Part of a small language model's weights: width 192, 5.75M parameters.
MLP neurons of a small language model. Each row is named by its layer, matrix (down: output weights) and neuron, and shows model dimensions 0-191. Each number is 500 + 40 x the weight over its row's rms, rounded and kept within 0 to 999. Numbers have three digits each. A neuron's up and down rows have the sign that makes its largest values positive.
A block is one neuron, or neurons of one layer that tend to fire together. Before each block is what it responds to, as a language model described it from the Wikipedia text at the highest values.

Responds to: Capitalized word-initial fragments. Single capital letter or short capitalized first piece of a split proper noun, mostly surnames after a first name: B(riceño), K(letke), Har(vey).
L5.down226:528499568440532452442514496446500467461481407459433506505505550487443465523483455485397538444503538532517481495505415516508486555452495403514509495517580543448504508562550548503548503483492523531553458470468501492527520421564512489510450533518469487448489476552467447436511560484460475517487461514509467493529557556454511507522459490547437478535451503510531474463410514479474476538502452519448522461497514460536603595451475529518529463430436485488528425520495584505457496564465556518489561532502507537536552474500542433549494538482492458494534448525566476547523540544473471491
L5.down288:505509525423479587518472452475465507454459491519511501427456514502460453509426554537583500469468524458413529505484531486449516504408506468420514476532482507419538503516506482490477494535516493460485469580530505567507504475572592571481508538461478520545510503517509492523521494493555500565415555496596473504527468566528533534536534498478525477482502482455490511530579496564484439558457498541455529485530472576506501558465518424485617527511529484526497447463515497491508561462507483448511542498480523443493423504476492505579489609497526511565504508528525494453435502472553545468
L5.down290:559497503541522472520496492516567507499471438459426473550517436521469498485475471460493487548548489528506554455582599500441538620489473501473463534587467450494517458462459613520561534539463520465496511525496513567492444456517460551539499517504493436514485450531542486518511479465501494484487564541497544456494495480515487507407508535511521516542505502469563487474519461558499487479571520465457508510478434480527551673483488495530487520544502473506473526482525508551470472528501473474494542510518520419494476527453506479441527460564490538479522537475635521525496534490426522551
L5.down375:426469506418511383524512496480525471459540493491511497448451434427470574475440485482577514497482504476492487434475483428539467456445451450546544526500503554482533517469455487525417490471550437548500463466503455491451516508394496501532536501500475509509489498482525484460469479531489521478543499461526495437446507472442508501433458521606475444459492471416578539558609550508471476532551508487485482493510476452532523560518486507491493476505447513541484503424514516480516458500483513514488551526501492437484543552468560483494476456500478521555444538515626475471486435465445441532
L5.down417:561444434517458488551518487488532488524506530531484450476471518505485507521463453440463492470506458499519498470513575581511529538535529432483513562510505429444526454515471570468483493460526425517497459527465506500503495475486501523463464534528457482491500539522539501497465488510538523474509503566508471497464536480492505484428492479510536497501524494507537458483510533490509532518476515520576416479539503516472588669509469479486512517558507457497488492537425450512426489496498535489474543531491526493537458515460416475521523521501476439532568468464721507487477474512374523482
L5.down422:527426495526603499476511520460503543566543498472491579474427413514502538507517519514474446493456511511556535526533460500525480486448516519443448476521505516544519490416472538549435428538473488508476494536518496474457488520516446420505543562441396439457568477540451537515541430502522471519498570526486442478427543501533517441505488571551513498510502503481545459493539480465482482518519479576488519476461432551471415511481493511503473462508433447438393454449538478467487541527496583525462561422523529507475470476519471574517514516445557462513519539484494526465544478518530512534
L5.down491:463492477490485505433553509504412545543599485491461507467472499537480435490486485519546550478481456525521509507585555553528492501499520519546517532488531531493510520532446481520438496475476505487495529495494492484491479513532486581471448524510436482498515478518498518523544506526483482399554524602406512436506484480538545522530567536529512439439497570533584472495511504441511553464458513478516477512555541487444519524489477500551557511469488560543535404528434516496506555462504488472554542486438473406433506536622485512509493537570488546610551481473591546511473495514476507465
L5.down515:497447450564482469489521572467521496551458570539484517546528532487526549467444467473464512457447504450524476504531498552519455398522562472558520535532431490524493527503509449528537529479505423473492530418524528436549605470510498506553435490478496480540561521435486511502468497500466476462457493546515522506534540527510530541508495501548465502451506453507484499382514460522516541507504486493541493466442413489556508598457496437548511487587475571542517496505493563500505529509472424513494517489485507468459559585482459473508510465518427473570572451516502516531418569451525561477

Responds to: Surname-initial capital fragment. Capitalized first word-piece of a surname or middle initial, right after a first name in lists, tables, citations, e.g. McC(arthy), Ed(wards), H.
L6.down16:566477523512454419526561476560565517520500476465365472533500483478489494495475586445457493500525559523552486575545463476554493455525548535485454499526519494531517490536479566428521560505491476519482498445463463498448513545406445543500519463473506523464471468542520485505502501465433500516519499516564524484476487444514484507524531523477522462543463509505501530475470434504540464481558503458470561550485511467493434597530454449493500480516447445501468554538522516467498437481449524481524460469569440461407524444507469452440472472483432475462470521520629483533471550490416446493
L6.down55:454479491576484565500501496466518517509502530439523495474491467535524451553526497531565533541502486488493516517449479498474492491522503557387574439453577504524532572493532538506560507495486525475458476513476445483496479485481566501561550493542424516506431522554507549563415527465537513479448502528501489509464458432550507476525578489487487522535370460481553471452497497533513525468490574497459484565588418509433470500456531529544488527462481490571427502437489437475522563435480427473514458541528507460447547441515501447547479494466448494501473513509536590513453493494496498556
L6.down178:551470489501521532586517483451579499538549576548472452490486489444541414516477561485481495579447489463484507497466515462494409443503511546444445477492489439537553451495481519462493480491508519521510485461542531434463535539542490517579456457484505546513499560484474492571581536460445495565507463467621458510521545422459562489487480510454587512539465519453539457430461437407479469516402537553467496404516519495477478558449519541478515531526473473499493451408496486485535486518546504475505466545525471476491521471477538504465502557498528465478531462479482500461498471498451497485
L6.down422:447499555476485516484549393441442547465497479484472532484509532475500536509495425515464454487523457452477523531562575514579501470517446509540494462485499479515439487539470549512469442532473456604506464524546476529511446502491481493458452578492540503480532464511501541414532583542507427525516435573541489526498465485523503522499553461539533485424406519500523488440488464496482470495494546562463512511491493483487468549412544570470492547501486510469547526528458445498512461494536450497533446445500555549534533552453438518503497521382451563528478530562516543424464534547525535500
L6.down433:442500489493532570528463465492477475529451501531467532470549515463450509463508506533500431449472540485494434481483511480454460554523475517546502575463492487506488468491477582508555518516467463541467506509542477485510497529571520579543499446520481505437437532534510481425497523530561494497424539465429485561543439592484520480477556500474526531506517567496406509468531573518507491378541483466470499515523503465528461572484491549553479548433509471523487424479555529492458496421524491419467539464434433467482478536455509533552447490471464442500434486495569517543569519518421493546
L6.down435:518499511496503479539457522523460517509518482469452512460454507522509539467519422494590515491500516519470564407531437481532477478493544470543423504478594542523454520460426464495455438440482464521516489462589481514510510513496533540508515544514504422561485510474461498517525452559548470543512432542475556475521504529402550480467480494502436477524470489481439524446558488588485479510539537535483504531471504461479471540511511448436469515516540494581523490412497550537553494509525418431471555491503495492515507537410483555487507490588584503446478430591500498469510404465483484501
L6.down512:494493488480516548501544490539480492509547467485417464544510464545542500488502538458462421458511491546525510513552500551503525580497544549480440517553549496519451451559486545440545512462486464496474478478528540564541497493442504538509504476481488512483455490466535492434542484578520547501509438480498551510513522552518460503532484488575492542490518466469446592479512555520539460501552407553544457557449445471466537487514448569514463428460428492519451467539500518486454438472521501532399502512439491559523522516518465436505462480532482425469564503530651503496446513482417547470
L6.down536:521469499516531506501555469465575519533485454428442491541509488486525462482522480452510504536477552468517510531499476528456617522445490518483493545498525557550482462536561473424501465513496515496527507487500488557541530512561462504429467473436487494444455474423512470567459488480509514456464535520545512480510472512453510518515463500466549454503478480461512512503495532520462499525539615505514571500501531565546519573495460519472476552469549483548467498523555553551498462471556503514573557504492545429509505482471502388526508540488504524513476473446723543464485479521457488528

Responds to: Name-initial capital letters. Single capital letters or short capital fragments starting a proper name, mostly surnames after a first name, such as H in Hennigan, Haider, B in Benson.
L4.down280:404491493571439550542491512502476570486579542509515464477487481496539456470538552496510522505435520478491548481530488559439442550447504445519472420487462501532433517538498451462477511554514476472504523507496517509464503444478502496586475451488540499473483399577576547435508411538469463516507503474507508460504506533482462468536520515541560525530516519493476509501424574485479561528422554464561447475506494508552542465598513593484488578556484497455525519524457489571432496517513545487490527548506465539415439540526531458481512442513477474592440479518530527495518534495473496511

Responds to: Personal first-name endings. The final word piece completing a person's given name, usually just before the surname, e.g. Kev-in, Pat-rick, Cra-ig, or a whole name like Roy.
L4.down507:494576625531555506553531526583404425483494523515491506493484465520470468606532430497487490477449467494525589506493514481564495498533460464535562453485551484531470516504477504518502508518489558531511513501518535497484539493525594522476554537482488480534431495515504473491416440592503501493548439508537464429517574538470524527432517502530458513454508527416510459453516523511601420552552507530514482505546509433576464478524451442530478548498547520494518496476584536496538443520568468532481493501473480586476512443502517468484507524537524542497532501521506558500514535475559468481

Responds to: Mid-name tokens in personal names. Pieces inside a multi-part personal name, after the first given name and before the surname, in election tables, rosters and biographies, such as Alun Michael, Har-old, Stephen Paul Gerkin.
L5.down172:484513486567548520506522489535303561529438555519570512536423479508496500543431522508425489473493486456554508503545496418512473538501454473556444473486542568505527529441511500499558513534551446463537474505478503535498499503450512490580540525489454473508532516449471498507507406504529482529551489425439514503461480664425463490488459535507528531538468504449502449485532483498482480530524542492507479493468536461541482509514495485529494492471462476449547570476555539530531525544557458568453519512449422492487481521545507534483504510478501539483508480469528572478539533532520511521
L5.down260:546496553460509547477518450412522479514504524440482531551527536481429440421442539529504501519549569500540490448499421510490476464579462495443492597519472446476491424473562465466567457493478505544469512533477485509543533450473503524480471523472536553503520552604501506447449567496549507518489553547574522516462452473500491469475529580570522463532449516528555509547477482503471550488462482480486478476458554516501492555504451542551552427514549525422549533517466528534451511448440487504414497458415509506437465441473486589517474502492532518506479482503529478499487592513493480505
L5.down273:502529602506536461492486532513423444480465546551485427523509475542479368571514478503546503489462479514469538498478559526585474519449442530477500465484482505477490453512447534479497497558539504502542523502453490472481509495484596475519552497483540509498486491527533397503467467507467480506509424514571568436464556539494475561510494543522436543541549502411523487449545440509554523519490455492459512494549489482583530491486483473577456519531481473571491557468563543498569448520559510452583447478518497521496510464551553392466556481488502532508502502540530517536527460493566474518
L5.down274:463555540434528506441505499493382567547536550524533504496486462543541547514550431519563541495468478524512511532496487447528454475480482399510532461501540439488503492471514527512515486470540531486472452497536539561500565556463540531518539504461597523509529468546463435465512473457536539469507495490395580507491554587523564503500483557527422501462500469486486551502455581526483519518546580458481532498456567472485516559446513513496469474506519513530515472521529494505590450566490501463435500454442466562453501429524488512494434540527445435502514502473517488434564547529480548512
L5.down286:483498529571538600526489515531345522596473454517476477510511458492509462504473463481531461486542474473523510523567423510487458506525499445492514505512502517483508467476538525487529560547501552488477528531576487450519416488396497521508541526459501477524513513536451499496462531553572492506514540489501481508463481719507533520526496543498467527530518431505516511529510489527453470504527552427487460503460553433448464457483487472459480552517454524518519545462506536494516479548536511481418480516485548540464523467614494531492494499459489493517500466465536549458517501457515540513
L5.down289:436466558471490498495606470511421503479502534521521516475500528562430388458552501560544413522492506511505508519536502519568490527506555485494546481472620519526529483508495500579464520511479450459416534519563529513494492491498492559545554496480464484528556465513525540407495465456496489464458526471480543567504530528452471503488485491496505552517473441538558459467560527477437536480541516534506497566550540497536444464495529476509518520581523513491464489491439502472509461459487435562509494445531534545486484485607481426398513492526546498545474419528505501450531501490587541501
L5.down469:486560510508532541471469485476509507468472525502498525500542486581442437558533473451495518581503557505443567537468467427487567558460510481584535486496495521518469517569463569516500522494496513446575489530482449574408515432452524506549465538487484491539510531520563527464461482552462542552485496513491552476509495514530467492518516500530528514519515539412494544432506472451504509578472545550474511548498518540455467428460548507485585540453530611529507550470571440474522490502499478470515447459428530430506526398518498449453416482568528520472484470482469447503519489521518544459
L5.down541:474451517508439504518475471489278495557492482511503496468481494512478520513517521472536462505504539505539424440499459459523460510490519479459501454532498508504473523438468468516435463540565457495520514548537470451486468555547478458528490501490490514486515536531549495481440560561502523541452535493480459489494535675485544455497556482471440506473515509554472442450488492471553529461491525492523539524518479542466498521467555532507535487507486495423552581444504496516465462452568480515428477469515470418487542499562511533465559486504488509537475466572501542434529461438482514512

Responds to: Proper-name word pieces. Surname and place-name pieces, mostly after a first name, ending the name: Finn-igan, Thom-pson, Wadd-ington; also model codes like GP10, MS 184.
L6.down106:473509403460503530487490354504480422497577515481532474529470486548527508494557509472501479478450463500472566506538577530452521438485560546489509541511461480494461556486523546447438546437502571527435527503513540495546590510475454484505496544474500516525500469514481495459508485475472432483530543494527512517481435524519555549541472571495455544550463461448495490486546563512470588494471510465470520490556457492502534489542503517500528477452486512533480471495520468491483442470512627499460476484470480539570440400474541479489494501509469522482552550431480508368475483465560489457
L6.down186:465528495554535525529456488453519516485606471499547412454543523570561400503524522471463482488520486510528533468511519470531589474500458551510480504475487382531519494489504489514515465485503485487511525495463552478466505442469472476500467464473409510432503513476494513495509490396472489557424502576464518527478490450531418458579490611479471495441551564548502465539450477451516442467509489422503530525472556523476579493483525446517455531507462498488475511464418561543531550536493519526499440530555511587471495439510553534508512500500526453526497509490493497466563481499540588504
L6.down203:465508536531474513470519483621468537451504479486552492453413506509536483523525510527450489460497488481462481495508460475452502492462582508540462566520462473493532502479446565550493475500517521513440530588533518493558464456470518460534497577519484569515501545499431489519569538519571488448464522453465490524485515534566446491473563425511523460546487501510488528508561512523506495438472413545544467472521490500450508522538505505477491537458478480440567501566530489428415562527494482523469585492493495587507519498526501522529470477558466544492532601503547532465547436424628490529
L6.down218:489480454513425479496515467514465471527475445563479508488513446449442535496451498499467590493545431563504429524502562475527535445533599514517520491507546514550547462547481451509498484459424549506505515519489443489400486483549465506515552489501428406474495568462529521457486464483457537472524525491490490477485523515496488525481453580492500461531553542440544422480511529535488466528527503501560470446474487462489524415504453551566536509543442550404547556490522504481544457545501516510523469535527522492475520499577521446549472517420512558526507522533474441568476462481623487489
L6.down247:509494432483530506477521514542469490495460554506500500512579471476486493512468496498421490475455426479478523472452521445441486482489440478539505542568420523528601491503504516450494417530463588506527554512443484435513519478467458462527567478473480468516455512453633570515565487526499463519477470468501501489419488510410465474536582508557518541531475466506561453517480484500494423459494540458535550471486521499466461498483446448477498513520535518461432528508483546469431490448583496559472530560504527513504499477476474459488513555519494506491460524465488547400505481526596532405
L6.down336:441461519582530516501494486540418475551519444439515504456525514456540512502509546486504499462560463529598493489527438500503469482443456513473541449517452556497503520549535491445547505584528511496587522491514537474479532507506462496445443415544560495490476490461497506537514494487518522498400493509538463490474472509461474456512459469466509529521434577476432468517496488500473526530473559513512534475535502518547450528506502434550535509463435505519482525499520507568505495575445476579634584538509450468477489466455559421491483519527553510466483525470517521609478448523608504526
L6.down428:434544415499503456519504470563443410574476498532473449448530514498491546461523456543531472498523509536476532538465493523534545515532535518452553546512525448413524525479508502459472510473472463459462489498459491531399551503468475507511565519555529442465489428445517538490498501504475532423482457497509478470446508526551487506492482507566528519525539536532548494470465469516477503531499489593496439502487523521556473564523547534491593538441559472585505389537496559530541494478533527407445549517455480488542490494529511528515461497556488464601487538440524610515476537548482525467
L6.down529:530514487541494482483502520460500449489515488497491518490462541527469498503495521475438548459453462497525525427464452500539420486496551412528530492563472479572442503557525490512506420449529536491496513471572544411442470491466486618472521476415539474529522511418541506575492546487507505495484492436463515483480471496426498438461487503532479486515490566548517574569452562503496439492471396507517462468486511508444450565611524473509559513520478521490497477485503498540538569551476551443413555561511464483446521535528513571481504553512541452520489494506472506443550542492450464516

Responds to: Proper-name final pieces. Last word piece completing a multi-token proper name of a person, place, company or work, as in Mor-ris, Res-ources, Chevro-let, often before a comma or pipe in leads and tables.
L4.down183:413555500503490492513533485511408461449480553553522513521501519508450432503511520479417501456499543538546498508535502447515542573507527455480495502445476459553518488563524461482521538456485488533535435478545572572477477426484585535570459582504503482474539479486552502474506413509466521455510555448449451506529496521506605437516510593493442510477491478458545465444467496448535523573537523437553445514464558497512529521587495459571539498519474456499515478478557481487519466516521508511453461426495474515443513530555542537444502424492468500518556511486526481504516440457472554564

Responds to: Personal given names. The last token of a person's first name right before the surname, often in election tables, biographies and lists, e.g. G-ary, Pat-rick, Henry.
L6.down97:539456467543530506415496495499516446487547531527508510480506475543537511517536491495443550453463512527447560475520454532521516539488447532436509479519507465467484523426473477502476488553507550460525535472513516519481455440508454519511464525515480489510398594496507501458489452507518577549451467523455510513472581415487479468515471554470523514555490467539485481511454459530397512511531520437451508489413537461454492549495456546486564472508454596489478479510481471474396531529461467519464535473533501643560545477484543578456560484508481495508448565524463449549536543424532476493
L6.down207:522503478491503426496421463497488534485496458474462422507487524534472460548573481532475485474544508476481545526490531466581467526483532582497494461407605523474507479499473480502470484462556519463572514552498529477448526457457526567503537494541549455459418430479514414564499482488520521592544488490544522476479495434600520523506436515493450532481523495413532509509522376503494532533502543541475513599557467491512545542499542499531505519488485533575528520492549507516525453518557449500531505468498566498527527467498533477546486501508505507508531436546502447520519469511629483451
L6.down236:435523559517594545536485520560456548455591535505505477486433541530480441496502418498532469518495506531518536473492516513504423451416453463548498476469495520550493467464498484482486509514541497457478461502528458506495511507398516496490534522458491510481487510510483461448473534484493485554610491554573522477432516499516474564554463493539447479479561491426562516484536438512518588514470554463507616552528462525533448499435425413496504486582460471516478523520490477460543505528528505475430452440547508531500518421536499490454464493487477527553532491506502479486507450423557476568
L6.down364:445503484560563507497430497513359523520628464481493519508477432546474536477486480550545518528426508429469433514530527534507455527496493441464535485439497455488456486501519556473569518534540461481564509552530463518452417484495535529566504439485582540522452468566549504514519506519490466494494538433446521516496439523503588514497523552536528496508489465493507436473512461523537502478483435510575481468475461504533445471474516454534475559433504505516507467439517495413584502528554421488497447514471527555513517482492549497545484504508465437461474518506561461546482545515431500511
L6.down436:490455559462550476485496489441462489483485487484489543508474574483604571532499564497483433511498491504556463480455538493528494497571567445489473470577422451473490503554454503481505548493460535534528531502483538503556532466458581494545498487537478511541489484493613487516438515526467506503521444521559511546528543451488571527577521526529494567480506499456506491508460516497507484506549466486526480479529445509528530495555511539491456454550458464523498575576579511497533540491525430455467451443497585483557507503506485431480557543516563614507518486531499588541492547405556534523
L6.down477:469521509525550562458532424479397405466536497520419516408482493512464474485594503547501408527504486522523520495561478436533562463475496477469439526470477502495508463468519443493558562521559469510493498441485468537530483511531501559457501478504461506529561562523518479443460471568556458431437457544520426531539441573499530535506524501591482550477432462509520589474495514488532500530513503473444538541485478473470506540473443486550554501550464465505494511456491482507503469517489516460573523489472465499494450456492487485561466455567526471523523511490491534424548484581585488548
L6.down501:511498543578519499577536484507454522411469537480509414554560484541501491480451533517569498502513599498524536523509435453469531446515467450536508484447529490576409439534441458464477499439530553540504522480499448553482498455457542472488469475426447410450589508563511551458465519477447416510510528538422516458475473539456520493557496451523501533495528467505584519440560528517471505483522461544497486497438501498514522492496511541498489429512484519476500483512566448510439500532524453460578434453480448484556532523585459476510485505489486450530531461449528493481528541542537473518
L6.down555:543545557518519471542528508355495488484574464508521494502534552542522542523494549594563453505449482486464488470475514512482510544446432522492426507508516449533576531540464477509512494495517554489537597457504466474533474538507498471493512490445480456592492532523435476484549517442572527520592545475511481484464463496522508506502431525484534535532471502510491503496529501530556566426499505521525557508513526500486568568508458513487455552431472530545478455521537451480500506475477493445558522503547472550471587508484538539536475510454499520561399586506438480558447445537486490575

Responds to: Number-internal separators. Decimal points, thousands commas, hyphens and degree signs right after a digit inside a number, mostly in stats tables, as in 117.1, 1,969, 74-gun.
L4.down104:465440483484515491503485474434478468484490535569344453461480479536513528525533425491482503470553536491432508487544435485469535489509537475544490472553503520437548444425525499479525487584567457457446451539478566544501533524496465392544481483478523460464537527506502404499511465470436426514503451464479586546473477488491536498523463421503531515562569573505503527498459500482454464466476474432537536439491471498488394505451522482481556525463584534539528508481539558544504529558514481531529540488431509479514424530513482549539485452496497547527482508485500496498471537476514480522

Responds to: Numeric table symbols. Signs and separators inside numbers in Wikipedia table cells, such as +/− in goal difference or vote swing, score dashes (2–1), and time colons and thousands commas (3:06, 145,120).
L6.down56:460515505498523466538477494535487451531489504539485468452508483518473494461497544483515488478529483513530582475470501520537497503512510517493516523465529501442467454542457602447514439464449551388491461460438519506481514578514543449501456465478413516531510423560586539433457510494478582573501589466529477514545519468551513491519498497559505550495533507545468563544465513537464473463493507480499477518495558528410495491375495526500495485470560485452539549478481461512441497477422529535488565449472501484511408459468477520489474445453398466515507487504542490482421467524434453564
L6.down61:576515489431509514517527483528560467535520504528256453539500549487532467593528468487462458439474451459509530458461531485513535486487509506486505473556528456520467502527443489512511527466515518520451437490502525516473470534513550448516497456497441531510518485425525490488502459540475472527527581447477510522435476481455529560474494587540483545501538513498478498515549531524483471433450532494527515463511500469541517478504510481447463564525534462490508527500528488510497488457487482489561517495586552481491477494481490496518519542639535514485476546547388484439472450460508501461
L6.down82:532506494537533561515424538462556447514480493501481421519530547520466544487468471447550514475539566519579536458551472568548473484438507520525560537476440540529462499535471545448453509518480478454498452500482512624542538529528517498550509581480453508525486469476524456432448515551531475512494451486436476489511495451495528473523513444532517505490552511547542499440475578555446490546462467575551483511475482528495410521528478567546540582481556509531544504431541583572468524477466444498489494503465528495558503448536480501511493572494496510469471554514532586483582504510530468565
L6.down122:506503378493530501370584495427492452478483466559412462498454555490575465436458473470546529491629480493488534524509524564488435534513461535502500576523579553442469489543483467537493488488520486517488599508550514530462521493482445516455546449500507453485491472546435498556471495489503549489464485544446531516546492537554447469474511530496502589457419542450513477561503511493470420511464462508487499566486443488486542507499461477526484488490540470497505487494498500592477518469511430538488534546498492454507514540532489521414496493548474501511546466515506516482533493498529415540
L6.down295:568476546505496529524531561472414521501481520510485463492502458526549489396527505564446522554538465496407569474486461453518553480456551516536420499543442499495544488491454492457477551546523492494506559507444493491531533509567526499481480457517494530544479551468500496615474478560536514489488468537542533524523495415521459447493471442488504432528587429488520480497473511458516434499590490540522479527502492445539513474470480480491492436454526426510545506522467520483520440505557519408512532546503556480444495487502490592502553483494540475496461553565543568419442516481557502434
L6.down303:481484526494476505474512491482478504453514518547215473491474499520509525457576500526456535487569462519492505473464502455465513504480531517481497453454543558544562515436472550531495538532511478482516477499505520508476464442477523476496497535516477503481506536509471462490489526478411416468508477514518506532507507347557506473564501421491528482490540514479453503513490517508497453502537525460506490449514492477475538519489478475504516611565530527552513490519530522475452514559519518553511523512497482497519528446504505595488488524477525529521526451521570521502512476464593498482
L6.down523:539492516519478503466555536507501534484496553573503544556466487433505487505517485539470572516490445576422461510535468550495424505473460513503526519565563554571497540490483432449458583490513522519542496475571519476459497486547431543498498467486491434448508498469481495537569559489419481436424432400422518464553460408436564497415445483505519439543519481462504512492525480512479481533534490491541513459467432587477444491435486501528475524495533479551518498522516539464462476471484488427555503524476528496449532527490528503440445435561514474446499495503529491522544488494549493438
L6.down557:554403435511480481502534578483494438472508528524507488490450486512517492515441479480469537439552483452491496445486479518530486481589540536457458508468495555588513464557479482530478504506493460494519494528485513424484492470554447588513403492456480478464489434514522507451513518528402422473470494513485519471459516607501476413494436514550542475495491460563446450498494464525525464477462508507577476456546563471461437484564461548481504550460567493506469512450461506455527494470492436445502485484407438540499497511533450595545493549474475462462449524506521486424553508478481467497

Responds to: Decimal points in table numbers. Punctuation inside numeric cells of wiki tables, mostly the decimal point (36.6, .476, 2:04.10), plus score dashes, signs and $.
L5.down19:466540471582504547556507567479464532468390543470440437506463472533537528498514490467522579454510525499521522462499517540443446428581536558469446483509451599573499454483487502445442467481520535526539527519504531529523522541470418472478489504510481550505439537479586509535478539443525510430438440500468480514484468506478522532503495530442464461477433517473477586493586535465486486514437509553527495495525522506474543506498517483559515523494545494508544469511497504488499520451472473432473498511472486503479445475506509487340505456464508446547509496440573555488490442545532512571
L5.down114:562421524453502520483545564552488542464499487528378445514459508449549525477491523483430477516527526464504428475463463468524522564488549525498513501462556445489538500552483503476509548458408497475503495574377461507479489474553504466556544461498508451484453505497445421501489527522449494438523479506515531554516493453467488558556488526593474493545421493489474481525496406499495512471487529488555536475516488487528466512412551469541481523498476518515564512500415503410546515513521525485561563498477583489501499494477476514386530573483560519509466542531475459486472503548516464542
L5.down210:500478558471469463546510449430498497493454590508498508534481457530453450489468440456480509436543605495470531476504518511494534493402483461392462480491560433507468531575580563519468553529527524512437499485532498454504496482448505501482531432459561455514452533501504546552510491488451508459468474463465476485518516492482506451552511456532503525567499454390539476517545494537523437509482545499534530438525535480517477508483499515512469592466462438570524523512441461493516463495478470497460466460537459453411484477468548524503500444597508521537506510528556547546510490580589527545
L5.down284:543503464495528514502489528511530466513430517580303475518484580552489525434455492528466513475585500481483553521519550527484495514449512509459451530532535490543500458523505519449475550570486549490497494514488534565570462480441503437501519542481539520474487570500529490516561447492488488453470522533463514512531423391514483526541512418481481509505609502479495480508511545534457529496445458503561478508514483563506488460544475500486504589538562576543533575508463557508505508518516471496534576497526483497531520585425522492519467573522551543500515478492539530537469474511520507521
L5.down402:439466492548455476521589496451458520496509473606384483441510496462483492529558496507424559521570495467420551508482513434427513574500497490594457522461540587524520491486500551485432552501525470474415531510554534528436458492510506564522447471490458509511513555558505482444548513477430425509508513498481557519472548422520547506530523456459536519512542522523495499563491499456561494486490483513441509463506500482501534549537493473518522439487478474532517488462427528503470533540493471514483549492538515565465523477488529589533492514500484459423528479573560460446548532518538436494
L5.down433:480500498484532540520481539439490475513532414434415477452491463565514451513526493468552569551506516541546513555510430487468453425536530523442434504522507496520456506439476521524496597553561429367508422525511456480544493559473472481538508476439463556461534485590515505438487441463460501499547506481490438494413490569537503478541460562433537571513451510490483488545500561452444472496515516476463502470457508470453528474514414523515522465546500446499477474528480482498517568471539435498507496497488546542543489516548530487498549471453488438518538513541520478537510458433468490488
L5.down437:538525474523465532563534507505549493391472555486533463449443497504544522531461438410568518541533543490541446470526494496525477453496483481542485461496473445534510468456538475446516513474522473489571479518496525473427509440440509447476474447442488551480469529503516533473408572390566456506465430507524525493447498569538531478517467449507549420535510508517532498557536460531522453511498445541480574540483492474480423516471479525516491487508493446548545469495464546462443506463494471516479510446483506492448435581550558539454557430438525491553538506555553550438499492507548543484
L5.down454:432554470451440511457486463544419500483577498569461481481451538528434436532513470567484487472561488557561551558515502503577514397505553556502503557425516462491497563502507498461524480522494545442509522457516524559428472485550535509544494546589472430493433521481420439458515467553508552523521415547508516547532520439508514470521508460485511501513492501528483486504505484443486516468507547456531504516521589506444447484550543452406474560461482492486524457509496521524458489522479576486509485467477539523491470526470592485493475556539476485428433554543546508534509463475475510494

Responds to: Final piece of names. Word-final pieces that finish a multi-token proper name or acronym, such as companies, people and bodies (Res-ources, NA-SA, LO-X, Finn-igan).
L5.down13:469503506488499485474518505485450480512512544579475536545570522483463499547442413516507584500473465510512523487515529572521442562481543461455592504480468469480536464472546473488466442485476531513451467496529522508528543462523552504492507495533530541464536474436477545441469529429516431504514529507504486518544503513482486516501478510534530483496505502475507427500585599478460523528524481476539457447521501464553482497462554555579423491501459488413585511493582457522536475573493482510460505464463475524502521549608460475504559511390542482496576465501568544515503455594596519503
L5.down179:494473479545498534480472427488476512493524540474500476447481431431519489485493562549521526574380509493525551471544443475436501484559546603509549515565615523516492470553543500494511530454532560484461406536515513534551484506538560514545524458547496485464496543488490482521505516451548563552517508481486548505504489472514578500506431556540549486573552483547485485505479488554570469495522509506453468580503561480576531579526451591491503510564493548478596543551537466476444478461489460468523495493564553463519466538488505469496531485515477470501564549515526564502496474510513486483
L5.down186:509535459491557532488477503477423475484489510462508479472487482494472529512425472494517524403531451478544456513474537517422541515567524470535518475420463465475527501475444440442517504513516447519574416543552530528525482531471488449491473472512493530481468485510456496508495517508609511453453498463490466452445546544500424539468490509561574529498548520478529539462522484429485491467524448506483490534484493499508446525453465508496548476582480468468519491494488550540464580422497501515442513491488574517466499472556494576505514461479499538507495506591514520386587516570656486494
L5.down207:533498456479496516536448446489467510544480499505461527509494473533532560495588509561441519446541542496498407603495456455502488438522476452472451488577448483509519513444422533459473508557454604457568500528464493483500503533407565497570530544523482474528489522431515524521511503492538541426454472520387506558463520503527507497475471518517480473540521527516565478456567537488471458477456465463539521467469546465524501515521564453524475477540452564514502474507519492462495481575567548500527481496470472549508509497487470440453493511500492521522567443471553525519461544418620552520
L5.down367:445490485532545464485459472428448450566478533493467582506463526516508521499538460538532476472498508530572534495466470520456449495485441493436466511494517543545543515439437492487485534571491411522461532419491540487516514493437478511578540474477451467452469538436500483552461473572493515461527494415527480427459510479485483489522530453487519473463483416554511503551547467603497487528538537477522409496453479496552447502519480450504532508499419491470456418450548516503477513513491503543538515456500421497534492512472499585394553465520453450486565502492549491513478450501602475482
L5.down474:398584475579513517538462479528523527527441501598464500502474429536564516514556526503532531578475462517446476501507540534446510518501486422497428511489463459414513551491445542534499495484432482467545501486496512505403535519521514499522590530589470532544513532488508477548501483441441411492486446502480519550495492579531569542538508547478512516517476423477576416490530488544527512483485522480511430496527479493498466546533461526567503479454526482554504534424554473512410542554506539495547554546481508576432544520544489488469509540498481527464525504517541474502532491540511469511
L5.down522:503535519479507538467500469547515466421441586534461565497484482500453516513500372445510560547449384468526434501480462501469450505436426521533497495504493486488483543529544471515480533530540598470431572497487541515523525468480521453472516436499606593492485508466595518465578529412552446526516530504524475520500546503466526489506501571496498520461542452473568456471453460549488523496480501488477516503552527446511499542502526504519533542439473532518456551468480455450524467479517531465486560445497495472570486505491421488567561518515487511504512501434494548490516435510558504507
L5.down558:521539526525515544472540442545464459504489527537505540469479505488545546494476416524536524422489481502492497530495485443584465433499467490508495452476533540482516545478529510467462472446511512531468531526462503496431521536470512555527538448503499493510521547450509523555534519465525426406595520551481436513469541600450419463518463475505525478442471531467528446448548551483487521498510500486509557463599565452482501528528550438603538530539499488507508507479461495471458531550466556507527538573483485491541483572496495544523480527497508442471494499472556599382489471507606542514